{
  "n_layer": 15,
  "d_model": 192,
  "n_head": 6,
  "n_kv_head": 6,
  "head_dim": 32,
  "d_mlp": 384,
  "vocab_size": 2048,
  "activation": "geglu",
  "norm": "rmsnorm",
  "norm_place": "pre",
  "norm_eps": 1e-06,
  "positions": "rope",
  "rope_base": 10000.0,
  "rope_fraction": 1.0,
  "qk_norm": false,
  "attn_scale": 0.177,
  "bias": "none",
  "tie_embeddings": true,
  "parallel_block": false,
  "init": "uniform",
  "init_std_qkv": 0.0382,
  "init_std_o": 0.0,
  "init_std_up": 0.0382,
  "init_std_down": 0.0,
  "optimizer": "adam_variant",
  "lr": 0.00104,
  "beta1": 0.9,
  "weight_decay": 0.094,
  "lr_head": 0.00543,
  "grad_clip": 1.0,
  "warmup_steps": 250,
  "schedule": "wsd",
  "decay_fraction": 0.645,
  "decay_shape": "linear",
  "final_lr_fraction": 0.1,
  "batch_tokens": 8192,
  "seq_len": 256,
  "doc_mask": false,
  "train_tokens": 100000000,
  "steps": 12208,
  "dataset": "wikipedia_en"
}
MLP neurons of a small language model. Each row is named by its layer, matrix (gate and up: input weights; down: output weights) and neuron, and shows model dimensions 96-191. Each number is 500 + 50 x the weight over its row's rms, rounded and kept within 0 to 999. Numbers have three digits each. A neuron's up and down rows have the sign that makes its largest values positive.
Before each neuron's rows, "fires in" lists the words (lower case) most often at its 100 highest values on Wikipedia text that the model never trained on.

fires in: "it", "well", "itself", "number", "himself"
L5.gate277:548519558449423573535525477491589488476515403479451482548464505386517445561403471408467480539528455557532469493493548478517456538454585512451547515566528468489476423424450504576520465514534491498508499399479454444495564493503467473586540568496443352442488437429519532561459501511543435540
L5.up277:549601532506531506527523565527499470438530415525494589548499389404474486493418551497581626511560525601487579531466516387505461539475505523540483468549525516462344520422447521532485555585527495476509479517614437484434523574534499422520474492516485561523504524448661518486468582521556461465
L5.down277:490507448492462485541453492454461523584436416450566553412497472534545484530579500498515506531470545470513402483509566576532536565565505471424548436528506540480458477502391521407490468420557524513441564552396491603454405506477493424475456558518591490475537447467494566506474501474522532497

fires in: "of"
L8.gate222:433439502508504518378459537549467547487517526549382480567510490427512596526528449520494465460489409555490489470451506535557540539502466486532518554554530586534490393492494453505427566544521444428451557501489440416559450555581418510363446521515618447516453554442534471465541529482427420450
L8.up222:589447522404534556455481468482558470478477511527473448443608513478445456391536507610446570541565545531478535537496518521366442455509605562395522515490529523499483483520515411487459570493433439373523477541538463433463424497523490549489521498471525460512517550562560438359577555418486500502
L8.down222:539437435519497565535549529545431567555565446529587550524535514575493486508487529477532452482582568500453471549540500501494430534469546450529505470570496557535470601511460486465396488555467542487527461487461494468582454492555538447445483541623532500558463530447496507497519593562635532511

fires in: "to", "cannot", "we"
L11.gate227:449444512477564556512503590458585462469484465592511518521524481414518502477526571422553408558558501485528491546449461455494526527514449474464433427540387466533524474473565515509543405445521525552493492477636533486548506522472453506527498479458479428539444492629482558537578440461453418556
L11.up227:434531489507435484497539584533463445467481424581505507487569624516427508445461522473535580528366498461478434534490532581415570456403461517411505525536477465401492474509488437510543520586419471483527406392398538465484512358493482502520494555510510562613450538499496524449423443553510515489
L11.down227:500521568535504537516384517444450561532452602500531490587430500492496544429550496483487476502431572464499463462523451502430484492542470498526527503537442429502449432467552582583485466534554497551492515545593484532453489477493355525477508413449459339518545447511430458538577456514524425578

fires in: "in", "of", "southern"
L9.gate176:464526478551473501503491485553482491535543409583469489411379534530516463523526564572533513452543500404574533579564494485449591478504539485469455445521530559493397448492497503523515495471530556425513436514461546429475450515464505490555512580482531424584412503469561436500513539528558479505
L9.up176:508493507439503477428441473484502519471527521528593483523480485497575392415440533547471517530534430487494555587456545498485485646542423599558417456417561537582538448470499519490501532564523402479543503447443562534428446470419499416471489478517527438449538552501583487413426525507565539476
L9.down176:419532522471507458495492538521458540442487507525529495425514502485486460480448508398538478560596490578577586435467483468496519471496490488467401407476453533565503448502433552490494376553453481510530548600445442498523425529496493468502474558471541411502481531460567512531417525544526501487

fires in: "which", "that", "it", "we"
L12.gate166:486614553512460507572529593453575513433542466499535511512524523611520577577520492395545429504504568556502454582520458467512474574522531398508539514527473558512474566472505440588547469530432518564514418489549568574492506498523438537439509497447444429498447519489523390431481494472506509513
L12.up166:518504456443479483521466456572514406527554487520432541649492459424507475470554514485518509474432603569472458580477542487484518466582461387451570566538565475399509591415535484551492508460589475499517499515500473522468537522471541510490521487480491557544428530475475561465497517414449498486
L12.down166:542489505554568580492525457392575517547532510593544451505570636553416505499509509458567567508549523529529537418594448520456511529431497546399480554474596512537573541581527530374550475506483500513481549385547606526530523494444466465550528466444429542482427472522471575601579498535496539473

fires in: "university", "biography", "according", "board", "age", "as"
L4.gate121:560525515503459531508504478424479591433501619559464472422438501489534455533555548594485553599433478414485497541479509498461487545460418506509454484557585496546550503558488519544455522565503425434546495447520569506417497583572529455427479563445566394436538473505521537476515536565564464454
L4.up121:421484507463464497490445421485400489442555440476462512522409564495449452446523439495450465529436573433460534515441539489552518453445489544522493511538589582464535495562492421535436530525502503588555551479573583554460491530488512508549459578414465425575442483538529466505492467567403478531
L4.down121:451480509547463571498489488497526527517517488491527427481517435439487452557397553521504507587416424620515497496493544476523494555523576477505525430432525496568552520501509464521498514469526487428497430530575479539535557542483450458484470591391477418505404424530565543509462581519391521475

fires in: "of", "when", "how", "now"
L4.gate310:574545525486510472543496487476578512520483494541473395490570490456536451502511384514623565441592578564570479523471513480547458462462509599552499397520484603574562464445574474567421515509513495505553515519513450529522465466607438404523458515497440459485499516492581532523504499480530451459
L4.up310:557396460502501558502466511601528505449434396413606569424493492465476544510528485511611599481562473514600594526499449514488581527504541544445438456486477492480527411550572453462486539596434543427475495504527511449497449492507461465535470598544502359504493556514574392527474453478518515583
L4.down310:523544548510406449522612561547535533475454542508428462479460559484479540548481445492499567454545549531491449434428510422460471460562571557348454501524454482441508482491471430538463502528478487519519479503555524551515485523593471501479409500494501507429464584434537491449605431395448536496

fires in: "of", "with", "to", "by", "for"
L6.gate238:479416498499501587480473495556522466451559507546509542461428536567475552511479485484511574448517553454506541539483525549531507457493504449503415529479516484504538509432370505561543556483458531577540461467536417462468544622409463550476456548407475561525470614462488523486593515499490562493
L6.up238:578501436510463531484434367475457514549473448491574595477504512582531526507530512507495507482459489526481490626525567521541446498466499452447609398437443525488483539507470519421468489459375435473452567543507462508515447473508485595573478555531476573540573543525595402509454492508443499416
L6.down238:525371484545482507529488501505490531505520531462468536456516490556412529516514522472501607501448462428521517602501541430569448494498493550449433504544416511545569482476554522286493474493485540471453502387430474451519487513477508509551448429563369510554472575526463479539570547530451561467